python train.py --n_layer=26 --d_model=192 --n_head=6 --n_kv_head=3 --head_dim=32 --d_mlp=768 --vocab_size=4096 --activation="swiglu" --norm="rmsnorm" --norm_place="pre" --norm_eps=1e-05 --positions="rope" --rope_base=10000.0 --rope_fraction=0.75 --qk_norm=false --attn_scale=0.177 --bias="none" --tie_embeddings=false --parallel_block=false --extras=["capped logits"] --init="normal" --init_std_qkv=0.034 --init_std_o=0.0 --init_std_up=0.034 --init_std_down=0.0 --optimizer="muon" --lr=0.0109 --lr_mult_down=1.5 --beta1=0.95 --lr_head=0.00672 --warmup_steps=200 --schedule="wsd" --decay_fraction=0.928 --decay_shape="cos" --final_lr_fraction=0.05 --batch_tokens=32768 --seq_len=1024 --doc_mask=true --train_tokens=231200000 --steps=7056 --dataset="wikipedia_en"
MLP neurons of a small language model. Each row is named by its layer, matrix (gate and up: input weights) and neuron, and shows model dimensions 16-143. Each number is 128 + 32 x the weight over its row's rms, rounded and kept within 0 to 255. Numbers have three digits each. A neuron's up and down rows have the sign that makes its largest values positive.
A block is one neuron, or neurons of one layer that tend to fire together. Before each block is what it responds to, as a language model described it from the Wikipedia text at the highest values.

Responds to: Short mid-word fragments right after an initial letter or syllable, mostly in names and places in lists or tables: F-ord, J-ord-an, Brack-ley.
L4.gate315:147069141152126117110152147152160116133146175096100144157125167149068103171109140144040183103130113109142169133168086130089075102130060112136159127103140142132100116131102176154079143130144135127195118129121136199108101134136122143158118161145120126168167116180149150108087065205143116100109126114110093122122097112122144098160098089198095075160209181179129139138112088111101125135114
L4.up315:150104148087138147121104117145118142117130096110097126140125169146128158126160177118069130070065126146130137087132100164125112143105127129152119187136123135147089130149178140105096160121191178110155105117096220112142091104159105148168137110129069122165151172149128144077087126176125114108133165109113164125138144041097170049100174093109114157098103138142155153164130100120184193115158
L4.gate380:100080199153145132112145151161143115171169149134079134150109139168161129128106126107063145097122145125130113091177205142125107099078124129107128156120123154109184143117130175106107150088173106121158136149176148162161095176173133108128096194158097082200129123081123100072113094117113113217085126110114175141089123095087103173063200116166162142101180095107072145139098120173165114154135
L4.up380:152127105122065103100114136130075077142125088152152111100100158126091133156084139168111112141132077086145107157144150126093155191094117095148124136185165140139086099067135053091083106129128130127125145070148174128134153111136116158072160148132073080113173089152104112099137120142159100167129143140154101144143135095147128140152146072112067133203086103157188087097178106116128114136148

Responds to: Final word pieces that complete a person's surname split into fragments, in credits, lists and bios: Rubenst-ein, Cubb-ins, Wil-son, Campb-ell.
L14.gate138:131168069121177091085147154142126110173141121129141132107096139139066132136104166044140119138134111127118157163128112126129104162132101151147186109106142174145120186104151120121122081136071089152149109225140117165085130099148166084125158148075114087068122142140092072198098120156146121130215133086135119144149092166127162214115176142127135128177167151154153138135135141130109232070118
L14.up138:183133135140122144144121086076172134153150118099110098199149110123132134129116118158091197164177105150127097114101078114108153175048126141088117149200105139093166155098138101129150102143122157135079123074147192103153161121160122131151168095154154187099093121161101080124128106109131119171087176130114162140126094060144103107160091099160126085098130104118159102112135028086124045158140
L14.gate139:100110139130092140092076157092139147176107112153129083128140158118162143077128077123178097140161117175126053129105138136145132089114186128106146110158050120108081129127092167135114129167105121166082119149087136119132146145117144102081118140134162057082137152154079114123093111139144145070106161091174207086120174108116069124171139160113114121153065123182164181159107134134107127166173
L14.up139:150118150174069140098083096080165106128117172140119105104106170151128126175096135107126090103147128159146046115163099120194104094128193182041158113123113100136107184177074031138109067128079112109094163151083183116190139117080102170120122143065118117109143161165126142094071137149159103077193170108108132126105132155107129188145140158139134135121106134140115160183114114097107121137140
L14.gate142:138147111075144108118119135148096150143080120088138143084093130081154094133128193139193134160140076130123155063129140161137147082188041102123106161099134141107110170168115155093111085126085118145129142156132128096146107153057098087088077095117105073161118105153171102119090171087163112178149185133173152101122103127187126154196204146168146108140082149124103123112143165094114167079077
L14.up142:147205130166064069142124128086095086195086115092115134205133132103133104204111115152138142112134103105133111145110054079120152125115197142128152107146090151129166148118134107158176102183170116174082147189188107134147146143105101111174148098171144057143120107144131099147145187179115173132171138114115119170118152127141072138100184083134113136170061123155103102098118142094099128136155
L14.gate168:087134157154157167102170101073072167119152080134158155168075095132130091135092072101099166137156159159134091098081163104189221165166123148117127116148132150102123142152098105094122120126093127169094037152099112146121138138135138129154102172156138032114144166162139126129113192100122118085101076125094171155108110138059139137114131156138106129153159119124173072129094124086121164130179
L14.up168:146149127146128153126139133090159144177181098074095163139164124128111116161097096158064166143108126120133106100086142129159147153123094131184147071107132121130161113128123112134080177133130139125107044161110096137099107137122106133124154169130069064082122151209142157160137170107085114050139103165137157154113124143100137126109139145121124172160148121139145080150106079057135186101166
L14.gate250:140113120090069156114145174145159092126135144145138161152194091143123128079098181136146184126094077139123143068076136081129084105127133082088091115134156112130102198174131125154143110097168182151105050099131159112135096135154171047141164099122104088183091090146098162138140109140177099154126163114124152088150140135181056155182109094116130105158100101150171083117154112080113116114149
L14.up250:093128107161077172099099140090143163108176112080151182141091173115210158111141160130135095157120112159128160089121127140146169139153158121132103085130125103136110197150087172152106102122143154157125190182104109213104114166124160134076139115142151081057178117130027109139130115123083162142088155143080152190142063130110140121115113108142121189128113155141165180098190132163150108163150
L14.gate336:151119131154189148104163162137112153110106145090188179097107141118139109163095157176114149140131139151131110173098076117094190175117081095142131146144153174115113139130139127157065116084084097160121095090108120056124117162173147114173190130101138103149117174180113026160126144123108134142144246143118133094144116146115147134119164155117162187150098132093143119106151110168074138145099
L14.up336:079084108141124185097153150117178090128128146098149111109184113131160141189120140133130186159107198096096111122085089096079158204127098107129154187161146142113144115121112106112146114114128133124152085121106166080138162119172124135157130115157140126199095190144103090163120118115083162142153205168126121063155158105142117179188180149156136133085117132152107120117137105139123087147070
L14.gate661:172154100170126145086134165116070100083173157145145120137087044119110133136119155110088116065134073148119133108136125103167128112100064115114170177135134182143090156130087127157139084140089106131071089123134141148186126151119131140164075123082126092111092083170144124171147178135160164109105156189130164206167167149096155143163092191140152130153124153106103134069098097083104111152121
L14.up661:119104102153145056121130142102075110144080097117119144165189124160075129158181147124077115119154099166152162119103167066182179115077124132134148128082102134075053107092128152130085167210153124109089097137106065150101188184137135155167129134149075150132129122141138171126119142083194173123141155166129109167109144143124148213121144136098113128123084182084064104125112079143113192104121
L14.gate710:124155178158133129129154112118155146080130177064122141185146129148165149126043168118111102140149097138103140106127122132130109159204105100116106133042145095174166111168120161116159094197127128148165140062068126123128145154147089120109136138183154196131138120147126103133083127186173112145131099161134118062136126130142133100133086163138109123082095142184137136113116093060107059168117
L14.up710:142122136089065132124126066158137118153197162162092101132186134139070183139139151128119117157144101150071138035129079134093137117095106130172208097146136127150152131160093147097141081089096070178140088101126212118106145109138178147098094125100162080161113093114099109107137117136110169135112166155106146136143136154157122160122178116204140061108146161160109094171106152148168084110071

Responds to: Short letter pieces in the middle of a word split into several tokens, where the word's ending has not yet come, such as Sur-v-ey, nar-r-ative, symm-et-ric.
L15.gate19:198150117103139083109136136103150090134137120126114140159133167150129106130112159107062200184062110146125200109133098174126165076139119200145132115107165107168110111111134132121192143168129160150144148076120131129111140167172092142131097197118106137168093147137104097106132100106138087119099142077115039156154098202165085092162130065079167074114103149138116138113133140122161204144104
L15.up19:143169107107089096153153147140102098083147150110089151188159079049129119169153156059116124158098148095119112153116167149136132165087125118161132083119112097117119116225030134102175108150129126088134139177109101142079100076105130185139107090151106132085122120168150055143131121095081144144148098153092137133139139180100111117107090120123139094146115127143060141177118180113136130168116
L15.gate224:123137117142135181170131135081117101150144151107067145170089122175126091158123117096124119117122175129114139118141067121139143103077070120201163160100136086164191126074169110150083135062175085135133141131150156125157193133174215161166122217132100107136149126146150158091093153130160133118134157101082144041098164154130129144119115179100155109122115091070097114152127118145127177171090
L15.up224:143116098110121129104133116178143164141116137109157108147095136106145158107164160146126142110091168109125057082155085164155085174119131099113181099188132157163146153186113144157091113111113093131174138133167155094153106079143112156120139092147095132131108127131160097114087105073057100183083138124126115149115155123133153136088196087188125063112189132148114039123132122083098102084152
L15.gate356:114136128154141117118103134161075172161118181170099120109149076131123110097144133171134170150107138101151134099113086126167143084135115150146112116138143067123153117159098123073148144111125132102115177092141097169140220078105135180136118118167151132151149176105137187104063144167097112129127126088154151164175107142164182195108187102193065063094110153118126076133134097155129180148184
L15.up356:155115094136130106140139145102098097107127112072123129142088142169111154105152105121125103092136164099147109171162115191099132087094191110068156113092217144130158081170138107145107060056105115135204155148118133150167107144071098200141146188176146154118106102113141090133156071134185188088155162166092131159086092120094110134121131130093085136126088112113190128085084142124073135126116
L15.gate726:185173033125121043126095104097147151127109150137144160164105075126141156127093176096119094174112100092133112152120094109154116117105159158126102115146177102175177108142114077158141079150142153118119140101111138150157140168114053153115091183125110143184112101088115094077110169113121099125125083132074102146098157165130089174117104169092092056119115183112186135143135189110177134113085
L15.up726:120112037134051105169158151108151128114165143156144142183147104171183144154087107089125139149071117128113124135095112165086187087179160169138166148158148103153171115130147161140111064160154098130104128117032111120105123114130175152155101129165155179132150133155180183148115165129159120144112086167130170139105149114108111100095087102133142123155106098102126077118159142113187155177134

Responds to: Final pieces or words of number, time and order modifiers before a noun or phrase, e.g. twent-y years, L-ater that year, old-est, first, near-ly, late.
L15.gate135:084080106161116179081181087107108099113162160141114141166107105136147121143163157162120109132115127138157101175173153111151139075094163100160108109129153113161124138147172122123147142168088136132097099145137052111165094139170114138134115158123157216094090138030105127107157187103145119123156138106124145162148145089181159164087171179169152147136100094093158101170142130075079142132148
L15.up135:103174157176156125082112155093152127136138170124164135124191136099158086141154126162141101161103167146131186121117146114119154114135115113134137164088109162169121095148115112130121169186136104197083130077142095200136053116120088095091189149140079136113153106135081110106111186103141035201150069080140052113148185155123142153115108174163115135152079100117131096097148106196117164113090
L15.gate484:123144140122111136134103094116176197149122118082148192093071114138172159108097141162172128124124090108197131138149155159095155093157130147132162146148093101115123113095116120135096151162159125063147111121131144117151126167086147138181157133110159160155094131043127149064112132165136097187036106202143123131123108105140205085196168125177144076170185166143117144139135157180111167193115
L15.up484:111150177115120112083141103094144136137108110097173126129107116153099076130153143147127116146058131135115105131125136130140087167171152100143161182113128168150158112131157071114082161146161182162108160171104142135193128059099087127172202164192074156093100102094109051063117172142194129146094081128164150103178181144092082135156158183144157085129159147112148121135115180136087146138138
L15.gate526:146128124164124162123102098152111114155168108114147157149115098150150124176119096153146091124105094120209165211163129133138135127138136164155100163142112150187159101069155149106118105149156150143100150186084074140096160154101116107188137084081122167123091080084070153068201110165234175134097093167141150094065136163132068109105104132161087113118103151121168169144171119066084141108128
L15.up526:136091151134099089158138134175143087130156173124120131069079110175124148096115123105061116159071131180060143158118151150087115159094095093094200151139135145177107072140123112099142162099150131106136125079114135179136065131166170245142175170136108167108109145170147193073125093139067158160111084162144069175107120131123128127097133101140101113179179159085096109136158180155141146122125
L15.gate594:102144067126127146084085121100148175110117087149146128124159112124166087153133092099147146085130078081109166136127137137141119146160118122165152195105156087113134118129131080137157139121169092138120190126109117087083115114148119139117135149143124118085119069114089164081120148161083156187077091152163114086169117161095150098166207128112122171127028140125111137168105165061160123150074
L15.up594:142093090124129158125104151094162133131145099116136183068123117160173095115102161090084174101175106168137157199110163133138148117119075134176129128154086110144159150181137132147185107107122107159150189126095121077165080120110077092062106168088102141113139077111143146152128111168059140119116077108169075135145141097154157123162120092136135154156059173112148199146145170094143168156070

Responds to: Final word piece that completes a proper name already seen earlier in the text, mostly surnames, e.g. Hitchc-ock, Co-oper, Mill-er, Peac-ock.
L15.gate9:128088148163128066186099040145121139099095077074180137103108113124151132086129119099111157123193152187201104142080128089114059157181096146062118120088125162094128099098128129156053130122150063097151118153064118180145112138133141130104070193152098123163128115124131148194182137134140082127154121161115138101152129184117089126093135104124116130213087140118162113128100100092102151090161
L15.up9:125109136141160102167122097088092077129110071051108120094112144170205111082155137154109142136136090196169074105120171141144076152118135097125140056107096144108122139148101143154118104118110133143099094134094184145170110119140114143098092171140061160159071097166104105112138115112147126167117148153121121113049131142074109101083169103134123157162093172107176101149137155108079111097192
L15.gate257:159179104111158082108056123130127152113095145072156143157110144132029123155150174126136137137123134153188119165129135100079140177098100134080220100138144174117152088097102121132090078170089145180080132130096159180082185173148126183139052181109120103121157085101112079111126135156175155132135156090158151139118078132139121205098170080122076158163087089141087080115112120138124132100149
L15.up257:173131157187107105162165120086106137191132108169096157111164070134095145105126158107150107171110137166111093108133111063112160116114076176154126086114147176090078091106182171101117116104121085169120116182176126062118127172112131166131122126091071135118128087162106100116121104153147149149149176173073147093099055140153151126090139123161177154203133164169104075134119106126107141107193
L15.gate428:167097131126156114098160089088133152146109076100159129136135116141111131128103167159131089144091133111125097134160133202080134139141117145156153162157143118138174098130137140187108175154081089179131165141109101126127169127088093172113076178115165121128126131138078100174136107194123116116179175089068176137141134049068129177113152113165159092172084125194128128148171145115106205104095
L15.up428:118121130125108106144100086107138113102095086097136129161099163120164173116124179120151164128142128167104115157109108101110168146123111154083151138108124142110090141130161121112044050137134157156108149158150162100137125156130161158181133135107110129116067193137106104147118116148156184108172100113057137176082108103145170113094099120184188172176120114133135158113145054102075142165150
L15.gate729:190159096163133087092126096103130129143070107083100090130120087179075138171072142137146128089131219179133173074149152127103095161107088117090193089114141135112084140149107111166032087138163095183104074159117119129128171173163082154151121130065125095139115124131133123091118095115184132099150132146079149120155106171103118119172125143130146106178138168134108145189179146157113144089065
L15.up729:157198142159143133118122088114165176094147106128165089100103147137052158174058096150170164115109124127190136144133148087103122172102098127161162107166120143069112050179100127137092113126114136170124128132123105115152101147143142161201061101113164128146026103066126128087092142127114141100093096124110111164131102123095071140084152149080154108153113114118120107124131121157127039114149

Responds to: Short inner pieces of long words split into several tokens, especially "u" (evac-u-ation, exting-u-ish, eval-u-ated) and "ag"/"am" (prop-ag-anda, amalg-am-ated); also abbreviation periods like Avg. and Rev.
L14.gate15:102100132068135151067171119083105128108116115119148143132104150202188116100170132177092157143084142139132130114081128095082165135111047157166103154142123143140148109131083120100050144108152077125109131070110125168123078151107085107131116119255102102106140110094154147133141103173168058091117096157126107129117133079154061110094105121075145054161117107107120108137095138116100169127126
L14.up15:117103103076129157112168172129175138103137092121148104135104147128210192129165189167121086188073151149158109103141142128116127127164072127163101117175159119101120199104123164120086091107175133132118116077130153166086132123123148126157078103171105149045118150172206116144138103143183157085127130139164123139117119140092073146169120107192095113206113135144094085098103136117040146042124
L14.gate44:151107149129101095118094129141167150111164137121114176140165113056154101127122174145114166098126122096167072099117102103140125098138167198132121118097138126155188144113196133129141126067112095096118135133151133090153143073093105100092086172173071099156123152101083122084117128119156124168147169117109138116067179167123163137138121109164110121111101188088158157197110138133146051155113
L14.up44:153132140121145109131113121112093136128072154116103151132175142211169124118115104063110102135146089078145107097151111149115193160161128134180143163124140134170153171169130197135145131154088091150112189149103134124164152114147113165106064125118113093170173116131129113116188139134185085165146120083112209083119145153084099094109154165145058157139071172145131097137104162092093062164125
L14.gate68:149111112111167117123177124127111091121135100119093114188128140132166164169115192159184084103181113058136124064136077132143132094136122019137136175076112091168082055117122144140105091091106184114109171134107140126132107133202061149089173098117166164110135154159105169120105180128137132123139073140156158134091143117108161103100095141116130112133153100148083117076157116152129102116099
L14.up68:147075114069111106127077154084149102129092134121082135192132119141070135112150142111104147151080106160112150182126179119092170160128153126119184121120149159122114194133175142093114108138097056121145081128128165147110105154106099057150153163154127125155168097106134120159099146155187141115102172148185143126115060080153104181109147075149030078186114117153102158133127107115129124172126
L14.gate386:161134139129143126147120124097102104093133173091137102153124137146186186081107118089160171092132108148134152128186071126132141126124140117135108094171127141144148179095155134181164146126122170188133147135120133072082127116130176104047088141141110154085153164088095145122164098109117107104137070065163126156109146129134099193115149123077132099198126135114058097126140156089102114090085
L14.up386:113139132088096112151084130088126109115085105155153055107111143092140160086140166135142131174147083114093144159158117112131085095091163182121120113163123164119128162134147054126194105106107128099154159100103095120095126100155134123044071090199165130102121135082066148137110107087107149087116134135139140155125180124127133153100125064138104110109137134090085128128079110080135121118154
L14.gate469:132177108126101097128080158051150117123125146095136122098125130151118166102158150145091131134155144143098082089090153092168116144167085117131188148183160169099078092198090169084115138072114111097177098085090117232172152116125136099132117103120099079097076099140084159070159104095174060130062110121163113134098106128146151119100100140157081133153115164089153139114122152165145141068073
L14.up469:137127142078128109088120173080137134118123175125110081133195114135110101101129073110114124109095141143151118117179146160120018090116151128140092131135100062107121097207155130138088137093089133093130160107132127085124117154149118099099094153180093124058137151062103122070134052125161132091110116082133143096098128101161114107101155051106132076162088133085100075096133175162106134111137
L14.gate483:118155115120068103089080103080055132082123177103150146097126154128110092138053094164145053176151164091126154137110135193104131124167160144157116129114121086203132171091189139111160104098157107113137120134156165180145187178140126180133073127065199166096080135139127124107165169148181121176061122133120165138154167028150050109100131096119089096086138123132135102112196143104129191125106
L14.up483:117196110142163122121213183066144147105140103145131130114094114148132124152144138137162164135174112196084168126136122082140142133109113067139093166137126098192157089115188135159133073076079049103145110152107129161110153189100159136150161100114133128153165112127120130084133151143124095112142127085134123093081138131134115109116146109118095128205107103119113065163122121062133094072198
L14.gate558:178156141184080103104105098135093153125112123165065093154142063109207141127160123168156148140130128099124124104144109148145178134098166164138076126120101075111135115116113100083137123167140135120099132111188109146133175114162082089056113166178111153145062141064138086167127087118153075196112155183172154165120176143178116145107108104176085102172158080117202082119129126115079143109142
L14.up558:103145175067085142182128122154159119168169148095087150147077168127107081126167173144158148129174152139111148103111135136119166110080125180120109124141086138094129103113113102118150141085109136109142073157096152103162109073115112116138156158118145095130120113153066107086149120109147191174125080135151110141167132084183165180093077153113125121107119193099085127139144089102143114092128
L14.gate612:091191147111102145072182100077129147040086154181117080160124142157109119127202093121148097056125150136119095121153127165117110082110103089170110124146149148133164130106128106095144090135064141140227148139128126117121113140122180141081132096162062181101186122095090200124150092082217175125113085140157134121124163087153143108079125108140126140124159184126111144096127145137117177150138
L14.up612:105148114184112094076103134124176152064093101106159136172180195129119120129136161095132157066085104124115045084071125093181110082150133117113132122106138183103147145160130138131164135081105133143166084093122125148154132154178166124106131156115114127067170113105097164192091118099146166077147113075159167174113117127099114184102108094120092052197168162052168093093137167099108150137160

Responds to: Single-letter word fragments from tokenization: a y or Y starting a word (y-et, y-outh, Y-amato) or the Spanish conjunction y, and u inside words (sit-u-ation, d-u-o, ref-u-ge), plus 018 after 2.
L4.gate189:080145125119154123112094132085091152115130132156215121185136122182057151124081137097121162114149137149162138093081125149106135126151136154048067117109147142128134134103075145088084116118078095110136175098141160163116104117107155111116104123187171104147137170122058144151115084092129150133167075149157148177173080071132228148146132104120170109175152127136180125173146084158076140128174
L4.up189:096053152092073131127123141138139179109172161075107141150120094125129100081158146107199110194109156182120125157140174146143136115191068138151154173140116148092183138130126101145164150126174149088146162108083124154080095135134098115095071165111131085150169139153071145165134174141168119107119117092177121141138165191156101105104192100072102130059083159151138104131063160148136154068085
L4.gate441:114089173168111153056140115108110180110135184173166198185100141158105098144180199106183154109143146136139145163097096123063115131089108164157061159092091166131124078177140080052084171124109174119142187108115133123093106102168137161138126129162103126130082108147120053114144151074112109124120076136111134128147120110145145112109154117143157093073116156101081129124094149048120115118111
L4.up441:146087169170133151102121092143061140073132142174131196151137134163127121158142161105146083148099157163118156096134106124095165118095150130144070161084073144127132095157145081098160134104103156065143197071061154114145112098162145175149146079177107114123099074161109119155112152105154093132096138108116102135163128078135180112125166122154098065119098162094102170138088142089155194123150

Responds to: Adverb suffix pieces such as -ily, -ely, -ially in heavily, primarily, especially, and clause-linking words after a subject or comma like also, who, when, later.
L4.gate17:145218125121096165133163122101116156113191195121110156154087139074162168143140190151057109116146079089112118110125135160105146098142161055147100104156151165114150135147131102117153100176143140152139126144141138131105142114129131124139149120120129070137134147096153073125121163181133134121161110174118093106081105125073145104066152146161124109101215078109175116189144130115137107100131
L4.up17:171125093077199172143121122134178116119163166125108139139142046125178150154086154111103079079057099088178120082113131190126122094145140112145153080086131146128110108136058089082167178133117108180120129084153141124137139114060091113140134092108118169129147154067108042145104187114130096118145118145109133064090131171070138127118133111135178126121137100138185098145138138118119146133136
L4.gate482:142085183120140127131113106110140129104137025120130159110155124186129158115160150081198103152148184167076133164114091118094176137171093128131134142092075134114131173153152119114125137122143139097120114152095126157148110114134140132132117186161121124092100131137134191127094184131136072186126191080131131140161097072187135179113076110162055118132116170123097155103108131163197148098093
L4.up482:149073156146112139118114122115152128076191044113153161051145098154132166136128164067158106168140169146083124158115114129086161109141090138140149132088065159068119145163142101129158130107124128093133129156144111109181115122132130123155111177160130140102099102119124192132090177136127070162125174121139155149159112088142155154101103122132063093118133192099084176099116131189197119105109

Responds to: Final word-piece that completes a split word, especially -ly and -ty endings such as short-ly, thir-ty, twent-y, respect-ively, and fund-ing.
L14.gate13:080137153126092081126105130139086098149157103087200066118149139124135120120211134133098125076102097177129112176072044169160120159124111139152103112161140121163146146130141108149021146180116148143104161126088149139147145064093107195110115180126113125118084160073091136076123153113102113153055142133172156151115098164178128139114116106163123141211106111091119116198096110153139177148112
L14.up13:186083124105143079164098101106099190057094119120121116187098126161125081131118123113109140122138159127155140151120132081190120130067116103192128130070124130140080092093112157074148198087134178166124122178112147143085137103121157090163132157139098088106128096098144133061112102131187083131131143089124152184109161148106076091104142125120142153129090113146108085140140111199071061052166
L14.gate92:116087120098209101130123107137085091177178152208091169184126143159136122078198087110066199129156127089121229119116183115155056136111117171135093153135193166161155084137080142138094127164111126156105138129157132087095128071126096147162117124166133110135167102110121106106125142127089125099148195131115100138149140078108128127154178140124122117138065140113098080136088158165104109086113
L14.up92:143117130135068120093163156169105094184100126076146156072133078163131118105110082130121007119159151112128157124069111139085153115125089165127136162123100118161147114072163141128151138135175138160128151124152135119116178109153194099124111119120110162121133182078143142097136159171135166128157125099082169118117121116132116104123144067113109144096143084153111108109179135125161132159115
L14.gate208:154172115096161162093121084177080165107106159081135109173077094165129064098103120086081093159047132090147163080102140144064121097115079132119116121129137106149125119137091103073161120092113142125121130162101106102113128153163181153179089193120136122150119097142152121103127177186087089126150133118118134097108109124079143103140173122179151111121219169132126081109080122120157128066132
L14.up208:115048197076070125091130167211101122120100147116121085176125184173179077106113123151134113155097138109172129141147188168127134177135124102161129158107149116157116141130070120124134112179157136135046130090092133166127158092144156163160104098103170147120139139136090159135081120090141098097085133127159133084160142138045126129134190113176128138143131135047149168119094216104114125139108
L14.gate263:163180140097152118105101103074130166117119211073156121145129079159116121121150129125113097137111106163148127143143072110148073151131147112150139172141115110188127130060144137126154112186140094104059090127130112122163098119129082168136114118114120087156128147093093155105095176125118081138138088118147156193153196153143137233147144125106097060118162109105128067140060091155154094130161
L14.up263:129059164148148138182148159102129082147137128137088093131104167125161131139199100090092123099170130147149155105160130135120103119154110101147114099125198154127121118097144121106139124087155150106151179097118114174060123063046106163091128182120157192104117108161166088118164138142106185133100126126165155121162084113111104071097160091174081154140152132055116185133125114104126144042051
L14.gate385:130167164095177117145145093106160092156075113156122143106129126167080132208158083078161129184129081107119146142115121141117116118068142138149091156175101148161164082157133104110144160168176175130079089129072109162149128148119160131174210160108127159144100079107138180142121134138154154160132127158118121102107140137178171166117156068166119137138140113133121060135096106118133150089166
L14.up385:129141097161113153030142116131119098083131117138118086141116134201150074099081115134077118144102208100055163155206095112143144163147118160132130205113079133136085129101135152130091091119075097090178151090141192163076173098150104136138105151147085138155176157152135178159163174125093142108148148132138121154110127105088148098132159149099116138141040133112114100077095186113156128113086
L14.gate523:123068159084106149086179154094078144130175134159168086160139093093120124167141118073194150158125117164098175170107130121102084125119079083156074156117113110147087142134115133148106161145123080088130092152139108154126131107156120179097135116087071153143140118135133126115129151139116195145132188121141059187142165113154130110084112135173122094090080134107113140131111186163164174054100
L14.up523:161104154119115130159106093107130108073155126126093109073186135144078101088153107177105097106152085192059134156071131132085111082160098124149135119181141139105109107136112186117071128102167154112088161133162107135128165196154102154127123172096115170137144104134149161098133154107178173156125151146060090235138105135116117124104107095124122187107183108087128064112137095135128122103120
L14.gate687:118168140147091169173109101087155154185146121159190073115181105150070102106119148132132136165114127172149073138155115144148154096130101116123125145053094163102154152108168200112157163129140122128135163150076116166083151162089136130147115125130110160102143134090063118140167141133155179107103089173136082092129116197137072138103172081108110125174128127134088091133114142116072175115083
L14.up687:087142129083121181099103139167154118138192117113119149113129096168140123154136166084118123109130093148119141179160116147154046166138127106133159120097142124164135122115199138103094146100141116111115121105181108141113112120103101165185075114138074144128094165155088049127116239112096092165097119126153109176191095111065101081119098155134110158163164086110144046106169177123122101094094
L14.gate700:116183178168125117138163075155132082113159137128155161130126118162042103117143140110167156178185121150112088163125100130097163104099119126089156145114080130115124126136132119064085155186175136079105113110157117129089075097167148135131173127069117106146088129179089163140128099209148134160103130151172089114199134095205170176109101060158139066144156089107144112112141137127096139094119
L14.up700:090145127157113072170205091133141133020110068090183092135136098156202132166087147120155104133145162165134111173151083127188130129090061154148091142104102137108162123110158170091127101144124136095225207184136125100120119121127157181103136186129143106145110083176138153165134154116183102114107103157129106115135155144144159139085106109118066113088095147082153113092174120149116102079143